Weights of a small GPT-style language model, trained from scratch on English Wikipedia: a variant of Adam for these matrices.
MLP neurons of a small language model. Each row is named by its layer, matrix (up: input weights; down: output weights) and neuron, and shows model dimensions 32-159. Each number is 500 + 50 x the weight over its row's rms, rounded and kept within 0 to 999. Numbers have three digits each.
After each neuron's rows, "fires on" lists the tokens most often at its 100 highest values on Wikipedia text that the model never trained on.

L7.up205:526506437463484511444448526344516499501504548476543464497578525435500439463456396495522440434500535459558480503459469537516592558545462449610484491496509497469428492516622532550492535514496471409611490502503466532551404502449495483531591527468569451578439587569491540413508474557521539570534514571467516531547466465507545519560510472422427490463469471444494472379464548510401487560508
L7.down205:459498545392465517454467523507472525574543508527509485474563508513408499442478446464543504518371445544472478543579537488533516469549605582555442444457506530467480455486526501431572446466559541632558527460519477550587484436528511500540578463521480550491471522585500494571467544521460552404375491508493448503480507463585528514458448424489499524545551509439523502489524487513579424464533
fires on: "-", ","

L6.up363:469457472585527484419520494471556570649470473498537507507482521503481469532483577597462536616484569535492479513359504458458455435481454452442556515451582482518570439480520498417494487524499493429539410484400463472501497496536495478459488482511529431516548453494489534423595445591576540507519608579492472555576555506389441501484435605512468478484527560536476572508476459516577466510393
L6.down363:512423512540442580530438404532606482494501446409563479474474500468609508491510475503529522483530574512617528449644487458461433497503512471515470506504499525506526503509542504422444578457555518504447492480523623579486468573488580499423535480502519457531494532518556533578509468538483449416433564487438578538516461516475393494455465586530546492533522467619550524564443493525537537467533
fires on: " p", " f", " c", " n", " F"

L8.up396:423401442524564517526528532490437566489523461457554436539433496468544562527460518457500529569515559462494500503486515466458480466537491536468570486390441492606482451545522602506526528481584516431498493536592450505564505551435566481531572514463483433491522525541455505548605528465507482492530525502503500543474558439412629470421458460527504541409544487418471545536403493440513509577424
L8.down396:496510511503475533494486549490436513551497543488487546505519530551491471563473462426501500525399513486546444610585536408481441493504663482480452405517525419374452513568538571608463478446547502537490465557433543548531458511564496524442435431497517493464517479470481620499425561523465522557369419458461535466464461441574455470515493446491546533503546505502550497543539529481438560532444
fires on: " in", " and", " of", "\n", "\n\n", ")"

L7.up29:547454437599468556451517439360418564463379550563545512499562533500488429483473490549545511460513577508465515493407489506521488444480483418458478500581485489458485508465530540353434527584471537511485430554476461478485441477463534484475511450504498507464538525528539514489551453515490545540493597557470423441561518591543507383529465490551555540521485459456563464538474441566396484528504
L7.down29:512459461475444533452532510474449460524587401515474552486522503554407517514501473504449478459525501464472508543698518531569479552509600480517380465467506537471446489547438529465534588504476447555510586508538552518492461486584444492426530439597544463458488559514444485467541475468465457469360530519522513654493404500542519488462404478448563506574528465546455452508479615560524534513516
fires on: "S", "x", "m", "ck"

L6.up53:539443472504471517448492452534561530532402542539438444433415541564477465453472554535606409512561543535566437460455488520414497470536506542516487517543468478531483479473490537404501591509548510445522442532435487584458561403405534534509493484542483544457523464562531570436565570444568480524487500479446583562462430496514507466465524464523570455541376420531383581511476434502493547520389
L6.down53:431532454464471524501536480457518594467499597489422493560417516480531503577570460518517470516528492526578453540485513563499421516477518446535511454439500500427556529558547530399528502454537461494593527558425456585487536468567543475490438509430499510488511479559457604427467506457462630498389496553485471530504499501482438460428491552464462462492508467554506593481498420552524558581488
fires on: "n", "d", "r", "l", "s", "t"

L8.up555:453529491474565472422514418478513553538549484497435494440533432510553414588436539502466484510521513528520460478469510527424413536514484574449533567458533370387552404499453506483450491545605472504464423537475520555578490495415530440544449457480514535557578480539486564489517570558552525532516548535501531480601493430397535460463555510451474582548506491496443466536532528495467449438449
L8.down555:533430482492457446498593588472523513500529461550487444574400504526469532469514591447517485505506500453433431492544551540532575553503584556506494549463539559568512468509485427555498488460463563499410536595544424509475566514526458488506510600462454597382443447498519470539474429489450494467561487532512546584409450556481387491568524428468487532518477516477533545568491485486419544563444
fires on: " to", " and", " under", " a", " on"

L5.up201:524504570492396537579533475430456568501475468428525544447540485549543470532467469423532470447567501566505523478504421611487514516428445463479491484437488420514506516442598486508469471547475585445446493589413485492449471511408439463466570485385596565494549496519476477452456515522511549599557610593522497448552564424482570593562524438494499444475449515498464473474557451433490503631543
L5.down201:522545590499573435585452457508441546462462435567543579534473582637467544522424612562564526533495562467510537623571482431503482458509453463432510511478484595509489488476481446535516559456439558478488535565544414490550421500418448431509531446565430446473579471491483505452510392509516476511561471480371490388434464561482518446544410624576504469529534438469460498492444474485514521508504
fires on: " |", "=", "|", " ="

L5.up310:543472451425445559561490462529473523454482487487535466462540448526486603462468518399525595322527464480499493486484434539514519467534500499488492498493519510595506478455645581532554509467452628492494436640478449516426577435507431458583561507441471474443576456496405522504496435560490501561550600506441510524543457465557479472490518539466438421476507508508450466523495547545460486627522
L5.down310:543489581455583568509586529573536439598502525475461577462522506422489516495458517557524436552487410478511516600432456584497526451511545513501473455505488531423473590444622519455498524495472421600494617474470494505578482565443535469527446506409465480632430582520541484506513445480469545467480459512376441429579487424450471466527470461566548449525474591483481544449496543465551499476488
fires on: " is", "ed", " sold", " was", " built"

L7.up199:480528508452571494428449563603613555439512532550557534496427511425554459471507476406557441518627463537464515492510462419505511525551485476451518473437523487574444438527554464453432581400433529463502503445412506387532515523465578491519546445454574515513607442482565445459522509421511568516517520581481463459556457385497624534483507477570498551476504531503510510512409485516462407525409
L7.down199:487506559489456506433519477534477472579547501574483485495503515565526532531538475555508580529410516475472514483602526461613477447529482468568453349421486474445442593424523498433519583581506489474488519543507476587509436470465472524529471500472501421570403435492538512437515512559483494513478428471485428530454425555461459622506540565557520443465448520446514466446493417517529572340491
fires on: ","

L6.up298:486512451467559460461447584512474550455481556580568488462518417431520418492528453506501447563462506489470518562496495511530557570419477496506496505453474464588494467537561502439489527461487547515574518518504431482464580500568474424524572543498479553529655531311519573470536540471547551495547509539483543499488539422501523506510456541457412426507527540492458451592459594580569493477448
L6.down298:531499528552532514581535386452498452582469537480396567475508539569533522578577501612492545563497471497570551564482483520490500488525455536573524319552481431539548568397465476463473469563495419506449480503485556494467550537539512569544509454486510505443378464495474507503512559553485482550585442515520493494502553581492431506560485500523562561463465496609521502476459508499449407454497
fires on: " |", ",", ";", " on", " in"

L6.up68:507485498511432419438516506528524527547423473534467387587494525424525507508546413589512556512483439570510466462422479496439520354560476471410473512476520447542554501486594443439518463558514567435436558526494407381544510589470555484535634462530561489501559550507474527521511523502519491408514560544466477567537524498391560524400490577411466519420450509539477458443495477516487487438412
L6.down68:561459521424512542535482570540492420552500459525543565485459579459562463518526497559548415470494464555463499440563541525420550537588488514459582586493416530522471495504546537534501390423439478467582515390541486462456531355569503532428527536532536518509484544520555509445488486485496508392542384479549557451475483426586559464511443387541427477441545586472490525555525445469529409461498
fires on: " and", " it", " also", ","

L8.up244:458541424467443458432556518551516539603540479607464390522518369393496424428498502529490482529390585514450486537484502488401524580485447524494560505589426523503469471550513522447572511480438515491523522509535564475525466511541424451483627536547424633502511544415542558505575479449619499534592461516508484453541494459489443496407519520447536461458483535491473544511410534513527512499456
L8.down244:591440511484544599563528407542481519494547434585448507500457406495463454449568448504580536493499534500479483670527499464576516646486495580436489350475448469578498483543497466512475532428476502519490511570537479510438539478521341423545530542402502517530471467452552484494523501466477505541567497491586541578558586575459450514459465501542478568462461467534447527580523527479405451526465
fires on: " |", " in", "|", ","

L8.up192:457500514572575486351443422553566525544390576435436415554570563422474533605518470544443461537550465501521439455364435468427450429485518456440515523497552439474473456507527507438524547545604443608501510432473507540551483556558591442490516526495556468570456478479470466500558538488567541562501493444469480498572553485475545526467538480542524566479491557475527487521571503505520449443398
L8.down192:530467528483516574441494458456624485512515568519466403547495531454483487545483478636510547492446505484550465593494467515472378427478532533445488480432456425380518516492515495483466467485502515544465588468505550547467518475590499419453457471533515521572417485424464530502494437414516554499479605515487557649481521523572611434450475556561542504493472501479520584435555486470494526484502
fires on: " l", " S", "s", " n", "t", " p"

L8.up466:499498442438528515373468507533493494538476448534561471569512487496489484481471524465501469537526413546436447463436511499328420601521540545548437540471646385483490512549452530440484521543543447442502404462545527400511514529515485612505564462541551490509627428504526523493528600461566473439550538498461446512501526444470556529489510526466509593481454525612486471467454473514456517419459
L8.down466:482480497536532479584526486458433458458407510478440469492569484493584543518504412509505475567497532559577416499551434503630521470412507504448486590532435485601410456556535451572520501452501524451485577566495453531452445410452426422453586552436547489434467455485458513522500543435479504561465496440458601463510548507533510488535539425452534498504512521463519455515527464417577469501519
fires on: ",", " and", " or", " to"

L5.up634:489451399516552488438468496544452539493441430470425465498548466532505505431511451375424464500512517526525487507481536433563506521474469452585577504455479551571424535431549417533514472445476565509582417524486466490518432496391466536669657474428628528564551563480523517534522545432524513472458508469465479494513484530407580482517535442417451517410460491506473459482581530535412456510464
L5.down634:464512501475432508520557573512395536536538471534503500508502538492472510482514487636479554519460392529457476542573511531530492526510502513548459547452488575478368445476473434414522518521573533586479500527589428516547583429529459568565538555527448543565534571520496482457516535561446390444468571465448412476545420474449524478464521415599421500411529538455532511469501487524473490457579
fires on: " but", ",", " man", "\n\n", " while", " stars"

L8.up485:527498564546440533441490495564540507485437434477535446529481451392527537585437520459501492476472478575521531460463490442528426493472471490461498526532486487555527482627423566510480510501574539531576537513497527420544494628510595487500480467547514545495507529569521477487518568480532429467547512519440444547554509464519469497543457453469477546449440527514574442378510505477422434361446
L8.down485:508491472416577430560447533538488494538498541504500518533404532503609485550550453517572492440460552490449427479457488562575412504642525525487552550490512435443457490498504528562510526510593527610518473556469499553507495489409478457538545527477433511516500431485474433449520446523479554487359476410516440387494448552457590562451486549478488398492535440466545460539462430474565494569530
fires on: " and", ",", ".", "–"

L5.up203:406618478481557495541496441506454567424453490534466370484457420549533561446403461438381480373408486608553520497467494550536515480546431511501555491497602588490489523539608612553435457558514518476528506519481463576462423565511566468504523564428541474524491500519467446525461424535470556583521577566539573445563417486495531585461494485549436473436488567510545521448512565549540404482484
L5.down203:539574470511481506544540473459460442423529504520454536495508383500431430396537409471509454521530552528573529546482507473482586533521529596478385505554565424436515561443510476525501379506535475422425436463518506458453490497530416496493521550493530544546520518559522544554515552493483496513502416449552440446548485525535517537416486554541402422466561569549417519519390560534518439531511
fires on: " |", "|", "  ", " 1", " Ref", "="

L7.up212:444473535479566559526515545565465509522493414410557551509560492608501460504488500527486531457446399489571568509500501474534497535548466491511563520488524474530415513455454573422536542458511562493621473587554510569457475393427518483517498438438456465564549524557508510489531478594602532509541506503456484507590464469435523439516581507560481483573495524423506510482454575530458485458517
L7.down212:524486451541566460531449471475519487556525488534446479498592432532521450546435403523502517521430591486548490454639549584508513461478550351542463489484582537410473472553578507562443461467474501516478494507441559509554444464499484466466458520497487558411471550478543568554481451469561485509316493492587539544456525538496579426524511508462518512513505505491545561547553480549548468456536
fires on: " \"", " (", " by", "′", "(", "'"

L6.up85:428475628499455314491491474484537491504459485522541601521469546482526494413475571561514550602516398573400530456501449437474484496489457516449573498415499512482463474541501491467404457511488551447512528495419454363524564607427470537463479515504508449428510526508536523401531525488495472580555462518517395558616509417601553487458479491443537514387522489555461496505430496478521523571482
L6.down85:545427444445490489532527512536541520446544552469448547540509578525515470489456443535523455505522536455539412501427436503585549506440547439551535499454447475588504461568433512552517554483506471480502423481472538530531473543471520456507456465527542504560525453494484517501561422509508380562392470398485429379519503589491411422447572534565553549397513492519483497502579409470440563436549
fires on: ".", "2"

L7.up567:518479498402494453490536517439534487518478501557489461484548583473492453512482522534463491394567550441444473475430432452482581468502484486482455530476576460633486424586551404464521398503434460462552480455463482498544563444532519501603475520510471544477448441514448534353477555621522403479542619562540464523519581502486495515468478521473464496464547587500518590542553513508482490488507
L7.down567:589510436458481507461493506524461466495492592504466511446400443505491485511458471561488435532463525511494574567518506433555528562507467479453547420545524531522477447476531418517411546505421513511457586469546535495491414521496483498494491499502513578452464486476506494511554476473448502549440443536516451514513455485623524504513571490466552427452407514503505538399490557561440541586453
fires on: "ed", " the", "d", " named", " located", "s"

L7.up430:520433544435502379456526460520550631541471487487398425522570473492568438483430436468545486525649512589430447512451465408454527389578538467430467515544487474526454535515583514484487536511494492514518463511414504584536525453470480494443620476580472471495548472468578608443537481531509467585530514462492448492501467504476585483455591531540482521426466457580386555598516413497564509484479
L7.down430:449495466492511580468522596504498453538516537585450476598393557518531413529505521493459568464540574554626392505471459528450425570446541528425537486457470567504552388618475528476434517493507530510495426515462519431556575458468607444504506453541454564607558456491443566446478481459576531526448591472465485535435490516498586420436512570449580547408496505507461478556489442503450475534470
fires on: "s", "ing", "t", "it", "e"

L8.up225:489510552496552519528457507471525534454451456528467450507454538546474520503504366429586451448446501506457460475514461475543552474446442409417560516498508478553486580442457489511474496494484576532520455541549511511470516497474525450520589471478627464598495539553467583421508432528509535569537520555478465547523464484466583418515601511445486668430479533427489450487535485488468513513517
L8.down225:470553516536472528465524529532501480436526602562483446496525438533508494535560439504493464488530578455616559524578543469536493501532439248568506534445525526446444452507485608471494501444515456492585520552557489552550538499604510501484547557478480490466417452428515542483501425525485547523451429456511550510422557533535498444537484538509408514494512472492558501559505514571435481473537
fires on: "\n", " \"", " (", "\\"

L5.up145:397473593486584420527467514542483468472505481487461460494452508494552457502494558493456564456501536446530458487443507557484520578572492562527540502605453549513518474590455508442516483446458472492431464489415426465498542475532503509542513432558521544453627578443557492558542519552529494484539480518523472428571468456544515444511512526446381493490515540581506507530479539521546436405512
L5.down145:494526650554454547501427432465491437570502478511492535516438420561505519482570454503533489545456516449534417592467473588437547526541469498514534471498520504557424522533493495404531477482454520508473518436640514450441400507492362556502459509440454464446550489466442412467486491529423496561538391407540474546535613560528549441412534515610459477530466506491564475436413485549457479533552
fires on: " |", "|", ",", " Ret"

L5.up602:455435443526495485513502510478466548463487478503437523576578428382461426440529486392521494471504496500454502511508470553512568541534438544487465555437460456570504446459555419481548486438453618548586511509472465495542471503511463377555604571500381470413495549405508576550576500475551499552558556490488514552508542460520497474451476461487503523472529537522427454538587532430496493576494
L5.down602:526460507548463592460591514512478480487530447504441487460528528449435532507426439506537472497563472467461545677641449492444527562508610528435532293519521456529542454446552566537575535509525444589482481551549439535406476535550427466575472505464423564501551525465531407502442556536453493554363517510498520554494517503507509535490492530501596504472481509579477521492455513508434405480481
fires on: " were", " =", " is", " was", " living", " he"

L5.up625:525471545497513446448455490616504521459461530485503569479478527497551448538604513442491509622589503495463384418510500507504487404586466480554479494490445565523434564492498474479479464521462445459505465542510447456420379479474577524535545459592524502486539472505517425500512528467533522547532580455422485493461460449501478489579517454340545545364443454509397556398500522456427521481522
L5.down625:497555497449444506399571564398500632491545491478407434440575506443471597518431470526589430462514568470516477518545489377401521495574491521533524468474591490406472559473517543466477520454491477465573510465480523561569432464508537417526480521477511574642498587517464482472542417389502498476486387486507413503563525437515484425502475474540553541569509496505551406475560439378552543564455
fires on: ",", " after", " before", " in"

L8.up381:435513555441538515537419501481533569493468524386570553540500604512520472472490485458505462648568462490475520561493494461457622509566448441405422466392534451478467559422490500383458430565462479503506470537499510563458587520511439529527513445467533482412459432546559534451579500510524579547550453494476524566525490437496539532543471478446443593483474557501458567483576532549434521518563
L8.down381:536538517501532443568573508519477492513549386608406432438472476533482573450553478581532545480461567434585549418482493518537475578471372438519499433519443539551461558517449517495578566467607526593439490530454567503521448456529482580457554561573502478558501589438479566456491532512518447391588529600609495586423478442474497465574510505509513489489502499459515409479463450472548496503452
fires on: " |", " (", "(", "  ", ")"

L8.up313:479507508425394523407505512484494622477516477592551473565461523431479484564471495493552516472457565619437423404456500525548572557523472544469577514453521513521489460578456478505483603467514465412448436494441376467511505471477618495477522455523499506558636437483562450486487505463510566652542531554493541489516519440479459553436446449432468436416524526549449439496465527478542505509461
L8.down313:523536535514474453478490494523526434526498513442501500524512519573508502487493456529466593514584553484493559518396501483410602491512509582568540359533490541476436481506438391502488473572441481365611597545531489525495529429479443531501506498544511507475509480534466520444450482406552460592518540476471544453488482574597550499600546456529482584437525480577450474507535504558422618425525
fires on: "–", ",", " to", "/", " were", " and"

L6.up0:498447429484445514400518502488537533506499501492544447390511543485564450556519508513544426536463452548475501556465428439461481613485523521511440480394519460590486575476525472495483506470526524437403360459572512511513412463470514519502609495489570522548491501582563564448456485500490521564557442478557508569491556408521459489508541469578471545488440570508476495500459519439468503478452
L6.down0:526459516509459479494480570490544465490468599544507467547417512520454451457610438475420417448620517551494474461477483460541499612436413530359487510476552575465518446441522549592514520521482493490486445410504424478432426465479414527534502501547566450528484493535397576515621516466570382458542512503512604462525511495503586492575467501466511450517435527498406475480540516496406552467524
fires on: "|", "re", "di", "c", "em", "de"

L7.up634:500425478414490481414518502441524467644476506566480486552465526570559476501462511585471454496484484494453520447422488428464449486435481486538580556425483463524511490491472401463506509501580451476524482494453441494549471469451539521512532481535591532558521419589440572504555558521511540511543586527558519476553506420525420586526507491452542506422500491423566476495553462540554497438431
L7.down634:508540447541435436640518497524504561408495451457503511465553520461573438442475518519520549512501542414472417435493411517491477397501490565509544581597461568464455537487552533558448545586411464459465546535498544523472502506577475492478525558446509576445469476472548479413504512474474478619582449488584533516473570531451473558572454445519420616483470547525520574489475462466426518476541
fires on: " the", " early", " of", " late", " and", ","

L6.up48:509505468516445485551455524461418499461474507532454438501568503458521480524483453468472423504415515525597516485470474607466465366559517553502471499423463425550434456569580553493463497432496555476530526506437474566528556549494574493558559547478445537504595475489396477471470504501496520528509528602621415605440511439466585579493556518476499452542439576450568479508573451415617456542489
L6.down48:485477532466489532526495592482529484328519451567564517494530476469475433543551501480487508551543406451465484504545564528548468509517579529519501387534444526543517532429452482503471404522497537531471522495574535339516549550483419496587401478413608359506491514529534536486501431541508527419562446582472543537562545494492453541532555438441482441476545515449513496428544563537463503535484
fires on: ".", "ed", " am", " of", " Ed", "d"

L5.up534:407552510448491450608511447534532611533433453518535559402423498530569430492452465533435456500473487476452503417471446571504567446552489423470484508488553450532483483474556448483411559448440461478459471503392528585475462558487472450537489511513486489524479450522545521427449468504462594557538562516501509480547542519514542564532481428458544475445495505528462581584520499514473533515517
L5.down534:465553473532510470543513424569436573434484604581529488580432484562530483389585514517419618492444555480449531558544549524567429518416490465507440469517542535471466514521452545473411477460508570503530513490440491520488572509476516455532426529526619556469518519435560488541487595388478528410489451442488485475461499485536463546436555539532426520556542550483581403512445431537511464452422
fires on: "\n", "  ", "=", " |", "g"

L6.up284:469429505484507523424517526510496607505469500569449352456418424493501553518507524452558520466438409575446476456468442437454574485492492476402538546411525548532531532475500458502487564452486510527546499434488500507483507445451481566510540458563531545575557514530553508531466457456549488455509554553556479488496582502436482598431438430419466540446453507540486580554496433520506407529407
L6.down284:486574486477540465526526480493617435547463449522573488547451398449450461524504469555562555503584528536435457509556505418454489540470480505487476568441536552382534441494477451505412537561527479569587423541455418568435569470470544370524397538478501505556574489537450474550530560514523491589521514529442627507406429474452511444566415489457561524456466563593458461496473498596457515530517
fires on: " and", " an", "ro", " to", "st"

L7.up202:522505440534449560530578489508541477574511449531517434486597390435473419438441431465497405415488535389463512439454564485421519466493471412484630520468551463557456522520635479545462554434568468453533499544499522495566500495483606517484580561497505508554527513535481505409528497465494529523501574599496404471561513440525501504470524431453453447377485518542522580551626472549493449476409
L7.down202:535470568413521466485507522485461526450444427506511507523455537501548461437479440511416518424536468453430585607567452566442495623464522531508489493476472532475598457486406506480546456494449519462464433495536497574463506518517531497497473489479539514542570475515464530584415424501562456542504468502489534535476532526549481451606521525505527502506456589547489521463469542532436612506538
fires on: ",", "g", "s", "n", "us", "r"

L7.up373:440506502492503478469506479520572559414500457526520485520609539445529487413471434468569502476522546536448484538476544444536599500523509487502504461435560464530417598479558513462553605465484529429540519462535545557476449480487517525526592450477542478581470563495494534488556501458552466509526551558415412472528469441498674448574586489508535627503544507434417454426501487503463424544444
L7.down373:465451493440498541465497527493482538566525553537458469533481502598453469517466457535544520526489525562542495516610516498509534490488584386578494472463484541424448495501441508539487442544488497460544489505493456502566482466460471536589511511475477592553507552499483546496436499531499458511302512486517498483560476487515550526426522503504473489535544486450516461455618483555496471443483
fires on: " \"", ",", "—"

L6.up84:516511496474597528447465486482558543593466574566595397545509477479494477441500527508525476419447454514584448483486519551474569531525456541462479467425449395582472535494611475494478485500533445496465456576413422543469518514482528445633519610440479453522572549406516423468494493607431540655546492579485531595505547402498557506529498464454386516424443495470494443562488523475537484532455
L6.down84:508503552477443549486529435509460448598592477448486519473541522444536592527488481501470479521575494488514521552476462467462474574445541583504560430567459498530565548388421570466488521453513445436517422507515461477477515508547481511464472494439570599485450471567468455565520459603606517401526498422504490522493563616463459480563466465549558496563493465556470437523518469446500511531511
fires on: "°", " of", ",", " and"

L5.up481:506418535539540445448442512528550576469398517499526479457489472519456403464389487544548496454447454482482434472428498453487543472544538501570488554471531503543537480499478521386481560576531618363526446520534475514546456537514521469532531477470469476597469536470593595433517502448645560486468509486457529522584602511394438451452528479485498496490446495430537551545551529463414419446420
L5.down481:522497455528516474476519416583513490529557483578449550447433515449458549520518427530459467502480556532540540447436523467530381469508512453570527473437492514429499459465458482480570488534553437552575436460543534441495440539449544547420494448520433531585528483587531547561462571500463516470499456584441528446597476415549548455430448551505474442529469448461480422479338453579533444506442
fires on: "g", "n", "l", " red", "t", " c"

L7.up562:515488418454459534452429487453412550511519472533507416467527430506428449464463496470470510408495521454556557497453574396518496445542509538418523525505508452511496465509554461594521497461550502508529372501538480453535553555463542513576578562460557468549574569504470446510490474571586546562531632569537564562555523477463461454420583461503401533451496565446603468540523470418533508437461
L7.down562:549474537514530461478468402523466409545535494438553507503446463462505486476501517472429432556499385471435499597505531565457402519459610508522491488549494577457616555578569481508533427555522538412435367457478527446525517467544485500466368456473474534476447469484504503577505568586475570477453542552505516517539534471491427475551485474477547596548505424553567611473461543465512439518529
fires on: " and", ","

L6.up595:452477493459474502477503477566476541458441534590451399494490529468555464521515537480480422482552418562533550435440490542547516528408494513475561514493389489540491444558489403580515502492443481493525441511497520439544476455410577521530448402539453585539604499444346466498575509489566498551515518522460488413495553511451490547474500593432459461495447488515474526486454495463480550469487
L6.down595:559564463436471440520488531486464401490461516451542498589483488518551484458553500430457538581523488490503448525492580383555480466433465502499532545623479554472531475460507465489466536570487537466535491632546506521487524543461476475462450530519437590495571484546470480476487519483486500512542536546457479481496487499411583588566456445419587554491399503459530483550602574427437556482558
fires on: " until", " to", " late", " and", "–", " during"

L7.up452:523429444502489526457453520497468493569523569594486486448587486397468451518513505478449345554411461554583502504541474543458509466483485535486484476487500432570352517521573487419444542493516513429502520533449477468490471455460524430417519399482498559452518599465524451438528547519515472526583432574529408438559476466572487449530483524469498504552417491414553513565486547450611431526468
L7.down452:459526551547414502541460469454518549423435441504620492510533562475470532503576488480572564512528453437560487488503505491513416489555472495588464402559448502556515474552562652457478381468510515491497573484440542481527502450523458569572446503499605398583579525469588488498449523510586528404571458520597498531540488473523420638555512443518433536465475521525516545505518464587499443471485
fires on: ".", " of"

L5.up578:525447457489567477468465514465457504573404546458454484526460475509500548495460513387565472515524410500518557522496473442512474554453503511510500471409435515524503554524648412500497441487478491458465509601532462533494499497566460446649516464412514522452501534477383466512446526501542479584525462554468486584516597495529558566547462461505450555456447471444524482449561483411426473552492
L5.down578:428528534507415511628503402472526506429542534466519582448510493499475494501530407595526466548485592502471385559481414543469457414606481559469539506567575487507536621572584482492493462525455545515552465415515490434520444541503491499378464544482499502497461547571533466497535510465532577469546511428486538359539474468480510386488468528541592472549510540470524471487460502558611513481516
fires on: " to", " and", ",", ".", "=", " began"

L5.up190:547531432485415500472503598433502512511493527454535463566441499474441464505583428452565510531497526468463373518481541528486512430555479474498522489485581502437547475496535401486514459439520514407451467492457493467560533513510452490502593531569537556476445474496470494488549571409649493543519569499474452505477506505487483459596579444407546538501378501438645600492444396432548521525540
L5.down190:472550506521505502523566409450544432517574459483512527521535451519495496421497481487497482532551412509511511505509536491501444565455452518396445417532490459406480529429515522433495632520420538438432396458568433532475456475414482503487382438579448576475503444423437512574561490526514487535541484565422461558513551533481509460531517597610521581536544497516397504495557456376522579528483
fires on: ",", "s", "ing", " also"

L6.up636:458505557528575495487470415607451536518388571553441585497433498548571540472534502491451549540526592516517499490531442453482478526500398502387493491443485459417517523602565421530483562554513529575523525528448494409527494528444494506463505552443543497467545533415532519478513536604386407602546547553593448509627426523555555440525406500558554587506511563603565453523584499527529476431447
L6.down636:493449451490501465534566541568520598503489477482531565551489512461585456519523473461495492424572525406438524545458534589507600539509570453449585555483460513524518456483495459500501516481584524450442458452550470473475580472483498577540519520554472596497478499535471449561441431439534364538473654455445431461472584583432621561468548569613448516448469487522550491486524503377590548424530
fires on: "=", ".", " |", " was"

L5.up22:536544446469448493504501500569461546463415511501480481619560542503464476515442521532489568613607439471342485498455519467512488362496491479520436559477462538542485548534467501425538442502442534483509451486435471535503543551478542536593443481535442517467434394463475546451506545409592467586548552439405428589500504568519465466530558508463498523549506531492446618426504502431503518517570
L5.down22:588575503425488517517424456499501566530602564480480409461520500508540443471570443411630450538592446473517470505516535477450546480466475462521539505569486494455399494498496475531521563546500492549560562444521481459584477435497530471514488478458453614498411485544444495445557500504508497571493388491499422394500513504552595537529459521562464436440558429467529474480564450436482566491571
fires on: ",", "s", " the", " in"

L6.up569:512420453451580460498415534554455578512381519499487424510509538523419469425418477497546503450506554520515479499490555545478543513516475513495431524420435565503463515532529396499507443465514531530477557568515406438523410544457619436567566501472456461519455527493389371409504501585502527450520512515535535561510547483523584480459427449528443544537518534398572453496485547457584414545472
L6.down569:486472541460458523504548510509500490534582568448517598551513460490459559527502432542500568623459490546442505543473497485429470471453648561454534520505499508503460439485445513514512438496516411536476512394460536445518552527448513556442513576490575492470580552429497555428555457377442496526503402446507518508473463508561466492519488470423501496425447573512550584603527532519401549517491
fires on: "s", "\"", ")", " and"

L6.up417:514617418412486492457415507503542505553502543538468522512477555446551469505464467489506497502510497538503480506471472508469506472534475570434447511437524438505494617594507508405516643499534560493421510486441445464568539528399494466575585452485553486538569470512543580483593524525500523467537519544480397600541472478448550447509524553503502588433437494503497462488461507498513565512469
L6.down417:468401544588524517524472563520513520523473498615502443531520522477503474458539419532493457485562476493539514381400457430476576435489546496531485650547481647430426516469525519509545423424472490453570513489543473489445478409500416483522606474447577532520468664528540511525440411520474542478467504468568622437573445464548515501453510416459449441525469508497497550528453485565418425448531
fires on: ",", " and", " in", " at", " of", " as"